{"head_dim": 64, "hidden_act": "geglu", "norm_eps": 1e-06, "qk_norm": false, "init_std_o": 0.0, "init_std_down": 0.0, "schedule": "wsd", "decay_fraction": 0.743, "batch_tokens": [65536, 131072, 196608], "max_steps": 5827}
MLP neurons of a small language model. Each row is named by its layer, matrix (gate and up: input weights; down: output weights) and neuron, and shows model dimensions 368-463. Each number is 200 + 20 x the weight over its row's rms, rounded and kept within 0 to 999. A neuron's up and down rows have the sign that makes its largest values positive.
Before each neuron's rows, "fires before" lists the tokens most often just after its 100 highest values on Wikipedia text that the model never trained on.

fires before: "'", " of"
L5.gate1139,176,189,218,222,172,202,178,171,169,224,197,196,176,230,220,211,188,197,168,157,222,191,194,204,159,206,206,198,187,188,206,203,207,169,233,188,192,247,181,192,220,189,181,173,232,236,178,175,185,168,194,214,170,188,197,218,198,186,218,235,156,246,173,219,183,217,187,222,165,212,212,182,200,166,152,193,175,198,200,209,192,192,170,206,207,186,208,207,231,194,183,211,197,232,185,229
L5.up1139,229,207,229,204,200,188,194,182,163,200,204,185,198,194,169,216,210,208,161,213,216,223,181,203,215,177,183,201,194,214,200,204,184,167,170,208,201,197,176,193,235,152,217,166,198,190,199,220,225,201,171,208,185,195,173,207,205,215,189,197,175,228,185,194,160,207,198,157,195,194,138,183,210,192,195,196,206,199,208,208,193,201,228,192,226,184,208,205,174,166,206,192,226,196,192,203
L5.down1139,199,196,206,187,178,219,184,210,188,197,213,204,198,193,167,187,239,181,223,209,205,206,199,202,239,208,212,206,198,170,158,213,178,204,197,190,218,214,196,163,179,234,222,198,190,189,205,233,222,195,216,201,211,234,200,240,262,190,208,182,197,194,211,189,235,161,220,210,222,215,192,223,192,239,209,188,186,187,228,200,230,164,222,200,215,212,191,211,180,185,201,205,204,189,219,214

fires before: "\n"
L3.gate1079,194,195,173,203,226,218,185,220,193,176,163,201,175,230,183,211,205,244,186,222,199,155,218,200,209,177,233,207,170,205,159,229,223,207,170,192,193,237,209,196,171,192,166,206,232,175,209,183,177,189,170,191,213,179,183,182,171,202,175,186,176,196,212,193,186,211,175,198,186,215,234,167,193,174,229,136,208,229,197,184,165,178,205,170,205,210,191,187,195,215,223,204,189,181,186,203
L3.up1079,177,188,184,219,205,196,208,179,234,187,164,185,235,185,186,201,179,195,212,219,172,210,193,196,188,216,202,197,206,174,179,191,208,188,230,197,195,176,220,192,197,195,193,190,203,226,291,204,182,202,186,170,199,210,212,165,205,198,211,231,197,208,181,199,173,185,184,209,206,178,187,200,211,193,197,196,198,190,198,219,179,203,189,181,188,211,184,175,196,193,214,149,179,196,187,189
L3.down1079,208,214,218,160,198,214,187,204,185,209,232,222,197,209,214,169,201,226,180,207,189,155,194,231,185,199,190,201,214,220,233,209,181,191,175,183,194,198,184,195,200,198,179,192,232,219,142,245,218,200,199,216,206,177,216,213,223,182,169,198,169,221,233,191,193,217,223,160,222,194,183,229,170,180,209,203,171,199,239,210,224,215,212,220,208,227,217,185,233,228,207,210,229,195,198,214

fires before: " to", " in", " by", ".", " with", " for"
L3.gate731,214,201,175,200,198,200,187,208,215,229,195,231,214,199,199,155,185,195,211,191,179,213,178,191,220,207,226,186,189,204,173,211,248,214,207,234,210,193,188,188,236,229,201,177,163,182,214,179,206,214,216,211,209,197,177,195,170,173,225,231,186,197,222,233,226,167,201,201,240,200,213,224,196,180,173,218,196,185,204,232,196,203,178,224,221,195,182,212,211,178,184,220,203,209,210,220
L3.up731,226,212,203,221,195,211,211,231,206,189,227,182,161,191,201,201,205,163,228,192,185,205,228,184,217,230,215,200,185,166,186,238,232,218,210,196,205,213,202,192,210,213,201,172,230,221,230,187,222,224,205,217,206,225,217,228,228,202,242,242,194,249,213,186,215,177,204,206,216,221,217,201,211,183,198,228,223,179,173,208,181,227,184,232,207,210,172,220,210,198,231,220,171,209,187,248
L3.down731,147,191,223,195,197,214,214,204,213,169,178,212,227,181,199,195,227,215,198,211,214,194,237,204,213,191,191,198,215,172,255,211,190,221,229,193,215,199,207,187,225,206,184,222,205,208,178,187,171,178,208,210,180,149,195,195,216,233,191,195,215,218,182,191,162,207,161,200,196,184,198,199,178,207,198,227,187,192,232,207,188,199,226,173,169,202,196,190,188,199,201,197,194,189,204,219

fires before: " |", ":", " m", " \"", "-"
L3.gate448,237,217,185,231,214,197,211,204,190,199,204,228,192,191,211,176,220,198,223,197,181,202,181,183,212,200,221,180,200,183,231,243,210,189,212,188,209,236,168,215,190,200,220,214,227,207,212,208,223,215,176,242,182,189,184,175,230,243,219,197,192,254,215,230,167,220,193,202,224,205,196,174,218,184,201,220,196,184,154,178,198,209,186,188,164,205,213,185,238,214,162,228,227,215,242,196
L3.up448,215,229,205,213,226,196,200,206,194,203,191,204,198,157,189,220,225,180,206,185,187,192,170,204,177,194,182,188,194,173,225,203,190,215,205,220,214,179,182,175,166,195,183,203,201,178,209,191,182,221,169,216,179,186,188,180,189,238,222,208,219,183,266,192,208,197,170,204,204,197,210,195,199,200,189,215,207,178,202,173,211,217,207,190,181,196,185,204,184,193,187,224,220,202,230,178
L3.down448,187,208,218,215,192,183,180,193,156,188,171,204,208,172,202,236,221,176,187,191,218,186,215,184,206,160,207,212,205,226,183,213,180,191,190,207,183,174,238,214,200,164,223,196,203,191,210,193,193,224,236,193,196,202,222,230,176,202,205,175,254,208,195,213,174,201,225,219,213,202,193,191,186,165,186,233,206,203,201,203,167,162,205,191,223,191,199,192,167,187,172,202,196,214,217,198

fires before: " |", ";"
L5.gate812,206,207,235,181,167,206,191,215,170,217,198,193,169,195,208,191,194,183,201,166,219,222,202,183,204,217,185,210,221,189,216,214,219,188,208,205,203,183,202,179,191,210,180,169,168,185,214,162,183,227,249,193,216,222,197,156,218,176,219,216,147,199,176,220,230,222,189,207,177,199,159,189,250,206,198,200,225,199,197,232,185,185,178,214,236,202,172,219,200,208,212,195,190,194,194,200
L5.up812,227,183,179,229,189,169,221,188,192,163,214,196,201,193,206,178,179,211,129,221,175,179,203,229,236,205,189,187,196,195,205,194,194,174,214,223,185,224,194,213,184,206,168,178,199,221,178,208,177,210,215,192,196,213,177,198,180,190,229,204,212,193,205,214,170,244,219,210,246,178,173,220,198,230,196,206,190,196,205,178,181,199,195,196,187,243,251,221,162,176,196,208,194,190,199,203
L5.down812,163,162,217,182,222,206,201,182,202,192,211,191,229,205,166,226,219,189,191,215,210,216,202,192,187,190,200,219,185,192,178,215,218,212,204,220,232,192,233,200,230,212,201,181,234,183,208,184,204,221,200,206,235,212,168,202,179,217,196,225,159,238,203,203,216,216,187,167,205,197,223,176,202,198,188,206,211,222,235,177,191,216,194,210,179,195,207,211,253,239,187,192,208,221,163,198

fires before: " 0", "\n", " 2", " 1", " 5", " 14"
L5.gate245,203,216,227,201,216,216,197,223,208,244,192,203,204,229,164,179,155,183,194,194,213,205,170,180,176,229,198,215,234,179,222,244,211,200,194,200,190,203,163,193,191,184,228,186,208,205,200,194,179,222,232,198,228,205,208,214,199,195,183,217,178,145,201,218,207,198,197,205,203,208,207,193,201,178,182,196,169,177,205,196,209,190,183,204,216,199,192,195,213,187,185,208,188,189,232,244
L5.up245,235,218,193,206,191,236,237,193,180,228,191,196,206,261,180,194,155,199,243,196,211,217,148,181,189,217,196,225,222,204,227,232,229,224,190,203,170,207,194,178,190,194,261,201,208,206,189,216,209,221,223,206,187,209,208,203,179,188,186,215,218,189,179,221,184,216,201,195,209,215,207,190,191,147,167,211,191,220,212,239,203,193,186,174,205,213,175,190,225,193,215,244,193,186,238,224
L5.down245,247,167,218,226,213,214,187,170,216,177,206,187,154,192,210,202,193,209,224,236,209,191,222,211,169,242,210,181,208,191,215,177,209,180,188,203,177,191,231,220,169,197,173,197,185,180,216,177,214,178,197,201,186,216,186,193,213,220,192,210,187,203,201,167,203,171,154,206,212,220,213,186,144,185,252,192,181,204,200,166,183,155,224,171,194,172,182,208,193,201,190,214,201,196,204,195

fires before: "\n"
L5.gate207,249,190,191,198,219,188,196,226,245,180,197,189,198,186,212,225,171,215,174,234,203,203,165,180,208,160,199,177,166,215,219,188,196,207,154,222,198,191,191,190,208,184,201,211,209,204,199,201,181,191,207,195,229,207,186,218,150,218,170,216,175,211,185,201,190,189,235,171,216,202,183,239,166,207,220,159,208,202,190,200,158,197,185,211,192,164,225,198,235,157,196,200,197,190,204,214
L5.up207,214,159,208,192,194,209,223,203,191,219,191,203,181,217,223,189,212,208,191,196,198,200,169,190,214,226,178,215,179,220,189,200,234,185,203,198,173,194,176,202,207,191,240,175,197,223,213,197,213,174,206,255,213,208,191,195,223,193,195,266,201,191,211,216,196,215,194,189,215,253,199,215,226,156,191,192,195,238,173,242,180,185,167,167,198,214,180,189,255,199,226,237,197,180,215,180
L5.down207,188,195,209,181,234,189,216,214,218,190,216,222,212,200,210,215,190,177,225,211,191,212,182,188,185,234,224,202,226,233,197,200,203,171,179,177,189,189,191,177,186,177,185,173,201,157,210,179,193,226,215,166,192,173,180,178,184,179,215,190,192,225,192,184,193,244,154,214,178,163,225,180,158,186,199,215,218,234,220,235,225,165,227,199,216,200,219,193,176,216,225,194,228,219,160,175

fires before: " of", " between", " and"
L5.gate726,177,254,189,195,174,182,200,218,222,193,194,224,213,204,212,182,187,202,179,188,220,220,167,251,220,211,157,238,238,202,197,187,234,211,209,184,209,192,195,159,138,190,219,178,221,198,185,207,195,187,209,184,170,208,237,205,189,206,178,190,203,177,195,233,214,199,188,216,187,171,203,170,245,217,181,206,193,194,212,204,225,232,233,198,211,204,178,218,204,191,206,223,197,207,213,187
L5.up726,186,239,180,143,184,190,223,213,164,213,196,202,243,194,179,209,246,183,170,233,215,170,212,219,187,204,227,200,191,202,173,210,203,159,229,226,157,200,188,216,206,196,223,195,193,195,228,194,201,184,221,213,214,164,185,205,198,206,184,179,142,188,195,203,221,169,192,183,201,187,198,198,234,197,188,233,217,218,231,242,202,192,230,204,182,190,206,167,189,232,209,175,230,201,209,202
L5.down726,175,230,181,209,147,192,196,218,193,200,210,188,170,181,214,204,186,204,171,183,229,195,209,204,205,228,189,213,214,180,201,188,220,181,160,169,206,189,178,167,174,236,168,198,222,208,196,236,200,194,180,202,173,215,154,207,231,193,217,208,175,207,227,215,206,158,212,207,212,193,196,169,228,199,199,200,215,181,187,207,213,190,199,189,246,178,170,207,209,182,205,211,220,220,196,211

fires before: " |", " (", " Win", ")"
L3.gate848,211,216,208,205,222,207,194,201,142,224,213,204,188,194,188,189,195,176,202,233,195,199,179,216,216,182,188,190,218,178,224,190,200,203,251,218,198,235,185,215,219,212,221,175,232,186,213,182,197,186,198,216,202,201,249,169,195,206,225,229,217,176,205,209,191,174,199,241,219,236,232,219,205,197,203,215,215,195,188,175,220,211,208,219,196,206,189,179,210,179,212,200,203,201,233,197
L3.up848,214,228,218,192,200,212,220,227,162,219,223,202,226,219,205,200,214,210,194,173,204,204,226,173,216,183,191,199,225,162,208,207,200,200,185,222,212,216,195,203,195,223,198,210,230,187,169,202,187,195,211,193,224,203,182,214,179,173,194,208,203,192,214,216,227,154,180,196,186,182,185,233,235,206,214,181,228,165,204,205,216,194,249,222,225,172,212,194,230,189,191,163,232,171,229,193
L3.down848,178,177,196,226,214,158,163,178,210,179,204,200,158,217,200,243,210,209,188,190,195,229,200,221,182,203,176,223,206,204,180,194,202,200,210,195,202,209,204,152,223,224,202,192,193,211,220,219,189,200,189,213,214,203,236,223,187,247,177,189,208,186,193,218,197,179,226,196,230,181,222,215,197,213,190,218,193,229,190,183,199,171,156,182,184,183,175,205,201,206,194,250,197,213,188,198

fires before: "\n", " ", " 2", " 1"
L5.gate1083,209,243,196,203,191,201,217,168,164,230,193,189,210,221,186,232,192,185,224,236,217,209,226,184,200,231,196,201,197,217,183,211,237,191,198,209,201,213,223,188,200,237,182,193,182,231,239,198,231,183,183,191,199,215,186,197,219,236,237,232,217,183,188,193,195,208,174,176,191,207,227,193,235,219,183,193,190,214,208,242,208,151,183,231,223,191,189,223,219,193,203,195,193,170,190,205
L5.up1083,211,199,183,225,193,173,199,209,181,174,209,177,194,208,234,194,191,190,166,223,232,198,177,216,165,199,187,180,226,199,206,208,196,197,201,197,191,196,171,184,200,212,209,200,198,194,124,163,195,194,187,205,208,183,193,235,172,190,200,215,179,208,181,243,183,194,208,179,194,248,189,200,176,155,184,168,182,218,174,207,220,189,193,216,211,230,187,174,217,216,184,203,191,241,206,203
L5.down1083,166,195,187,213,238,163,202,210,178,188,188,220,209,207,214,222,196,216,208,188,177,224,179,180,215,213,197,209,200,250,186,214,209,203,195,192,242,211,199,178,229,161,172,193,214,175,201,165,222,197,167,181,203,223,169,202,213,189,212,173,192,224,194,205,161,204,219,192,185,187,197,209,209,196,240,240,173,184,176,174,196,205,214,188,201,176,183,189,244,226,212,201,234,200,201,203

fires before: "\n"
L3.gate271,167,203,204,232,223,181,207,204,211,206,188,186,199,188,174,205,207,209,219,202,217,190,203,185,218,169,196,166,189,188,187,180,220,199,154,203,186,199,193,201,247,175,191,203,199,173,231,183,194,208,213,199,231,202,195,185,222,205,232,218,172,222,201,189,195,220,184,168,193,201,204,174,208,177,213,189,183,166,201,227,183,227,163,226,163,203,221,209,207,168,185,232,216,209,193,204
L3.up271,200,161,161,214,210,230,183,215,249,212,215,160,209,200,171,217,214,245,191,185,189,174,196,171,210,199,177,185,225,201,178,236,200,216,143,252,195,190,240,213,216,210,201,191,174,213,222,154,205,198,219,148,232,200,136,189,199,197,236,206,184,179,184,204,186,147,236,194,191,195,170,189,193,176,224,220,207,190,179,187,202,214,203,196,150,195,185,231,184,177,204,220,189,236,180,172
L3.down271,200,171,219,168,210,213,186,208,188,180,190,221,178,221,211,170,163,225,196,184,211,222,185,221,228,208,163,215,220,196,233,193,195,185,194,193,201,150,198,147,210,188,184,157,225,179,198,231,205,194,205,225,205,197,227,211,210,183,196,196,187,205,189,219,230,215,188,216,221,215,211,223,201,179,173,212,196,193,189,193,204,192,224,226,201,178,218,171,197,227,229,194,196,191,198,182

fires before: " |", "\n", ";", " 0", " 2"
L5.gate1293,179,198,177,170,204,184,186,210,217,205,204,199,211,184,192,184,233,197,193,145,211,182,208,191,208,179,229,156,190,187,171,188,230,198,190,193,200,225,217,182,224,237,217,196,229,210,186,194,205,215,181,203,185,195,163,197,229,174,211,222,188,227,192,246,242,179,208,186,193,209,189,177,206,208,192,165,210,222,205,196,218,165,187,223,201,197,217,206,217,166,201,197,187,195,204,215
L5.up1293,202,216,200,161,193,170,194,208,195,229,190,225,231,195,195,198,196,154,204,190,214,217,210,172,175,182,188,217,192,195,230,216,211,189,201,219,190,218,197,193,217,224,193,208,212,201,159,178,187,211,191,178,169,177,195,191,196,195,199,177,200,227,143,198,232,193,221,205,206,194,150,181,183,181,190,198,221,231,195,193,198,196,179,204,228,226,189,193,220,230,201,168,225,190,196,198
L5.down1293,216,194,216,199,197,198,184,197,177,217,207,217,227,211,165,233,214,207,227,200,192,188,210,183,178,212,162,203,185,212,231,198,190,194,192,176,186,165,181,187,184,212,186,240,219,172,215,177,187,200,186,195,205,215,223,251,187,192,183,201,192,200,200,215,175,207,188,200,206,162,248,206,231,195,196,168,171,189,226,196,203,179,206,236,216,203,218,192,172,204,197,196,201,205,197,171

fires before: " ", " –", " Labour", " UTC", " 2", " 1"
L5.gate708,192,193,198,211,213,174,208,196,204,209,190,234,211,191,205,198,186,176,210,241,161,246,211,172,177,175,189,239,214,218,192,176,181,168,209,158,212,196,190,179,174,202,215,197,178,218,216,203,207,176,208,210,171,245,167,188,188,208,209,234,153,210,167,194,202,226,192,173,208,180,232,186,208,200,237,177,205,188,230,199,201,155,179,205,215,192,189,222,201,197,191,198,193,197,186,192
L5.up708,193,191,238,208,208,205,193,197,201,158,189,237,182,230,160,156,185,255,187,161,195,195,177,170,175,197,209,192,162,192,193,207,220,237,183,199,204,188,215,186,207,175,223,239,208,209,208,210,230,235,199,200,207,207,237,226,227,182,194,227,206,179,184,222,210,199,221,220,189,181,205,226,181,181,162,202,218,230,179,206,170,217,185,179,204,228,210,203,207,220,195,202,221,208,189,225
L5.down708,181,170,211,226,241,205,188,188,226,192,206,171,217,218,188,208,212,214,177,198,198,207,210,200,208,192,210,202,210,228,227,222,205,194,200,177,211,186,216,244,212,212,214,171,175,200,237,189,207,212,199,193,186,224,171,177,204,205,189,220,183,223,199,224,202,191,204,182,205,218,199,188,195,172,226,186,229,191,201,214,161,184,210,195,206,173,222,195,236,188,237,171,196,175,189,207

fires before: " of", "==", " ==", " and"
L5.gate688,190,183,181,174,204,206,183,196,198,192,206,218,188,224,178,202,223,213,201,157,209,178,181,215,215,175,190,215,223,203,196,195,212,210,200,173,195,216,194,236,188,226,193,193,215,179,215,197,210,198,189,215,162,198,167,211,205,189,179,187,216,135,191,211,195,178,254,198,202,183,219,166,208,170,191,195,229,210,207,194,210,191,188,212,216,207,199,193,221,193,183,192,182,211,228,224
L5.up688,201,192,180,169,168,182,217,219,196,187,228,209,209,226,185,212,216,168,221,191,202,165,187,188,220,190,206,165,192,211,197,217,247,217,220,193,194,194,199,197,217,196,214,210,195,198,201,194,204,165,213,251,163,229,171,230,230,206,191,193,167,188,203,203,227,189,196,192,229,188,205,202,204,181,179,204,207,192,211,222,203,213,236,202,205,168,205,188,161,179,190,207,182,221,193,210
L5.down688,237,203,212,198,175,244,163,169,194,242,199,177,173,194,180,188,189,195,207,168,185,238,226,226,223,194,174,193,206,193,201,219,225,176,184,207,181,204,217,176,155,202,207,203,189,172,235,198,202,188,192,157,254,201,175,227,184,171,200,224,235,202,191,182,189,245,224,196,212,217,202,219,210,205,181,186,172,222,234,214,214,177,232,238,205,194,232,245,170,179,234,205,189,178,208,207

fires before: "\n", " |", " 18", " ", " 0"
L5.gate770,206,200,181,190,217,205,191,199,220,194,180,219,243,201,166,192,177,201,201,222,191,176,214,217,180,246,178,231,204,182,205,222,207,161,226,189,205,207,221,182,226,200,214,176,173,181,216,199,176,221,218,215,236,212,188,202,223,188,175,205,162,183,196,196,176,209,208,216,207,228,214,209,249,196,196,218,197,210,176,179,217,186,188,208,204,197,192,219,218,182,214,176,189,177,203,170
L5.up770,205,230,220,196,195,226,213,204,209,203,205,208,202,190,221,222,176,194,184,228,187,187,192,202,194,216,198,212,187,205,218,192,233,171,209,201,205,244,191,205,208,146,235,195,194,187,194,166,201,207,193,190,248,200,180,193,218,187,221,209,204,196,223,222,200,201,203,181,212,237,176,178,232,200,155,209,183,216,151,197,187,206,169,190,186,198,225,183,228,189,167,202,181,216,198,194
L5.down770,209,175,188,201,176,182,191,230,207,188,208,158,172,154,216,203,222,223,206,232,208,206,174,186,200,216,208,215,210,231,176,187,199,199,202,200,208,206,217,204,181,183,179,218,201,208,209,183,205,174,183,211,209,205,210,195,214,204,182,197,196,168,225,183,166,197,188,206,206,189,260,196,187,184,257,217,209,183,214,188,216,210,212,177,205,187,164,202,202,190,163,262,197,217,165,190

fires before: "\n"
L3.gate918,200,191,189,207,176,222,210,190,226,212,219,161,179,177,178,194,181,219,191,218,229,177,180,219,212,195,186,180,196,200,178,201,195,208,208,192,202,187,195,199,199,245,209,218,214,159,182,218,170,211,186,210,191,186,198,190,186,187,184,206,182,177,225,217,201,206,216,192,195,203,216,205,199,208,231,191,200,177,190,195,216,205,203,227,161,192,193,222,222,191,210,194,167,210,213,184
L3.up918,188,184,218,206,201,220,160,200,209,203,192,200,205,192,191,190,216,187,214,198,181,216,189,200,222,187,218,204,219,177,206,195,205,206,177,188,222,179,185,209,200,180,199,216,192,179,195,181,202,209,231,185,217,194,207,183,206,179,198,216,202,217,209,161,228,200,224,163,201,196,203,196,163,181,216,213,212,172,205,202,222,222,195,186,198,190,184,220,171,201,235,156,175,191,237,221
L3.down918,214,162,200,181,207,184,236,193,181,208,197,235,240,202,235,186,210,191,197,163,171,227,195,190,203,233,189,185,157,219,233,183,221,184,205,217,196,176,199,123,197,228,145,180,199,220,200,219,217,198,165,234,192,211,193,214,227,217,201,171,171,193,180,231,196,220,187,220,176,222,195,211,211,190,207,186,190,234,207,213,172,192,208,217,183,207,199,179,195,203,227,215,191,195,175,197

fires before: "\n", "---|---|---|---|", ".", " |", "board"
L5.gate379,215,240,164,225,173,202,200,214,184,221,209,245,211,196,207,219,213,216,217,184,217,184,222,221,194,216,239,178,212,212,211,207,188,214,190,187,163,204,217,191,221,186,234,222,215,187,198,219,226,223,209,197,192,218,193,192,222,204,230,166,181,164,235,247,201,171,183,223,180,203,254,185,229,216,193,183,199,217,168,235,245,199,202,213,221,198,187,203,235,192,173,221,189,232,227,227
L5.up379,208,217,226,193,217,232,194,229,201,218,218,183,214,163,230,227,189,191,191,184,217,208,198,202,228,242,193,201,214,185,210,203,236,190,167,178,195,218,207,211,200,171,196,159,200,217,208,224,168,233,212,193,218,168,187,216,194,202,197,194,215,152,200,167,192,196,192,208,214,175,202,206,202,210,201,202,204,195,190,214,219,203,246,195,180,158,204,179,233,211,184,218,202,203,169,211
L5.down379,181,251,183,194,204,196,198,210,177,195,217,168,185,237,208,204,220,202,209,221,211,189,203,222,199,210,166,222,237,221,234,205,213,211,175,162,165,183,215,166,217,199,178,219,190,198,164,189,186,166,210,199,212,209,178,205,190,203,226,203,181,185,182,178,223,188,186,216,213,189,192,184,188,185,210,231,201,204,236,186,189,192,194,185,209,187,199,178,210,204,160,225,152,177,166,158

fires before: " by", " drag", " with"
L3.gate836,148,197,225,223,191,235,202,210,190,226,228,199,203,160,197,238,186,213,229,227,199,167,213,211,236,196,201,202,218,197,204,214,233,217,205,224,189,174,203,223,212,230,190,211,229,163,183,194,216,212,171,197,183,222,225,234,201,218,193,185,237,203,228,210,192,209,192,208,200,183,216,201,170,224,197,207,191,221,202,227,199,210,191,220,210,192,198,213,190,206,195,191,165,196,220,189
L3.up836,210,168,179,223,180,208,208,177,229,202,208,219,180,178,189,253,172,224,241,220,190,184,192,226,203,206,216,220,217,226,215,229,227,233,175,199,201,187,210,228,183,197,198,226,184,215,200,178,199,173,196,199,234,188,201,220,226,223,226,165,192,192,223,208,223,202,190,196,197,222,195,192,191,246,187,200,195,201,218,207,195,189,184,184,204,159,215,211,183,224,199,188,177,163,217,218
L3.down836,217,162,168,181,209,166,196,206,207,211,172,280,164,181,175,204,209,204,204,227,194,193,204,197,207,183,202,155,192,211,203,185,212,204,194,173,239,175,223,187,208,207,194,183,183,202,185,196,211,229,159,194,228,184,164,181,218,244,202,217,207,216,206,206,226,187,217,202,198,195,222,202,178,203,201,223,234,156,221,223,206,198,192,227,198,225,167,197,199,186,214,189,223,230,215,215

fires before: "\n", " |", ","
L3.gate888,202,215,222,204,206,221,200,205,209,225,205,206,188,203,183,175,219,170,212,186,208,193,187,197,195,212,184,216,197,234,219,212,179,216,167,177,214,205,199,184,198,204,180,190,216,204,206,179,204,198,227,197,244,158,186,176,225,171,225,189,198,223,183,237,173,215,216,182,216,233,177,153,207,227,186,230,188,176,217,188,194,188,211,231,192,213,188,223,190,201,197,195,230,221,266,214
L3.up888,194,208,183,158,211,211,213,237,200,247,199,211,218,213,170,188,196,235,214,170,223,197,178,218,160,193,157,211,216,179,209,223,156,197,191,206,198,202,187,207,219,205,189,165,196,175,199,197,239,218,202,195,215,175,192,191,181,212,212,214,197,230,175,189,172,213,195,200,220,199,189,179,207,224,216,226,222,199,192,183,209,193,217,230,167,194,183,182,186,215,253,189,201,208,212,196
L3.down888,220,225,209,199,163,191,187,198,162,146,208,185,188,172,229,220,218,203,173,206,218,213,214,224,210,205,175,181,205,206,189,208,260,220,244,169,179,190,234,211,203,201,205,187,184,215,195,196,164,206,175,187,213,225,197,247,204,181,176,184,182,171,199,216,189,205,218,202,204,196,203,211,195,208,185,197,179,189,195,219,221,227,200,191,232,231,224,239,229,213,168,199,150,193,220,212

fires before: " of", "s", " to", " by", ","
L5.gate847,147,216,205,206,195,215,215,244,210,200,203,203,204,225,178,213,212,199,202,187,174,225,203,190,212,210,230,189,202,193,187,186,192,188,212,184,155,219,155,208,204,188,226,213,203,167,175,234,179,195,179,186,204,210,219,208,227,195,212,186,188,190,182,202,210,189,177,204,199,181,211,145,250,180,175,242,238,214,178,215,240,217,227,225,228,182,214,204,185,196,183,178,197,231,226,185
L5.up847,174,220,203,196,192,232,197,216,209,219,199,209,185,252,183,184,208,201,175,212,195,194,206,167,220,177,201,194,206,223,201,189,210,209,214,174,179,231,205,200,180,162,229,235,188,194,177,179,178,162,180,213,198,228,215,204,188,195,189,197,217,199,182,226,223,175,182,194,204,197,194,162,206,178,203,232,219,221,180,223,218,210,224,209,203,189,207,209,181,204,180,194,209,229,211,190
L5.down847,190,181,244,183,159,216,189,197,215,224,190,205,158,205,189,183,180,183,223,172,177,214,213,195,219,212,202,198,210,177,172,189,185,186,231,221,182,240,182,204,231,198,207,200,212,176,202,170,215,210,209,190,218,180,230,196,156,187,197,197,245,201,196,208,194,222,223,220,209,172,185,182,208,203,218,205,167,216,248,224,209,161,188,238,216,175,219,202,230,171,196,201,184,196,222,224

fires before: " |", " of", " "
L5.gate1113,196,203,195,202,218,188,208,172,207,211,226,208,222,203,197,167,237,154,206,166,186,211,187,179,157,216,228,188,190,197,205,213,196,179,198,224,184,204,201,178,202,215,240,180,204,245,192,192,171,191,164,179,251,209,169,179,223,210,220,192,250,213,203,230,223,184,201,201,241,199,199,192,226,179,196,196,160,175,162,195,192,192,198,204,201,226,209,195,189,214,200,171,223,193,193,185
L5.up1113,218,192,212,181,177,202,202,210,208,223,153,178,212,188,216,209,233,212,226,218,241,194,223,179,210,174,178,176,215,211,206,193,197,174,204,212,174,207,188,212,201,162,180,183,210,179,170,258,199,196,221,206,207,179,174,196,177,206,198,216,192,222,207,191,210,192,212,188,206,219,208,207,218,186,205,173,190,189,211,217,205,216,179,209,167,212,199,220,189,199,197,209,237,207,200,225
L5.down1113,194,189,215,210,196,157,198,180,182,181,245,190,163,213,214,218,193,213,237,208,208,237,218,231,195,182,181,230,161,217,177,215,197,188,208,188,184,204,221,233,220,195,218,208,195,220,210,134,197,234,225,216,179,201,226,186,203,192,163,220,201,198,174,199,193,208,190,207,205,199,193,179,210,206,209,198,190,205,225,205,190,204,178,228,188,189,199,191,211,217,209,197,173,241,182,229

fires before: " by", " in", " the", " with", " on"
L5.gate1154,215,209,200,204,193,171,203,172,207,233,248,177,174,220,224,190,194,228,214,186,190,208,203,178,231,266,224,212,210,212,186,227,242,212,216,226,217,194,199,195,192,226,193,184,191,198,181,202,183,175,183,198,189,223,181,173,197,242,247,185,172,199,213,203,206,190,216,251,175,207,226,202,223,246,174,218,203,186,205,186,194,193,196,200,224,229,177,213,203,237,191,204,199,152,204,194
L5.up1154,196,222,189,231,194,191,189,196,191,192,199,192,209,202,222,179,208,244,216,188,184,192,193,185,228,254,186,187,217,219,183,202,196,208,178,219,201,193,219,219,167,199,198,173,201,179,150,207,180,203,198,196,200,216,199,218,192,214,227,197,182,197,256,194,208,185,167,229,240,218,208,201,198,213,201,211,184,181,194,161,184,219,201,164,160,186,213,196,194,205,191,219,221,228,236,187
L5.down1154,164,177,191,200,185,181,179,223,201,213,171,231,202,207,207,197,198,208,199,213,176,234,212,196,184,188,154,188,187,164,221,202,202,178,230,238,175,233,233,143,224,222,231,179,194,198,216,178,204,190,202,175,163,176,196,195,206,210,193,195,205,231,169,214,184,154,207,196,196,218,207,249,208,199,194,191,164,184,206,229,195,215,174,200,177,187,196,237,192,205,211,228,162,202,207,187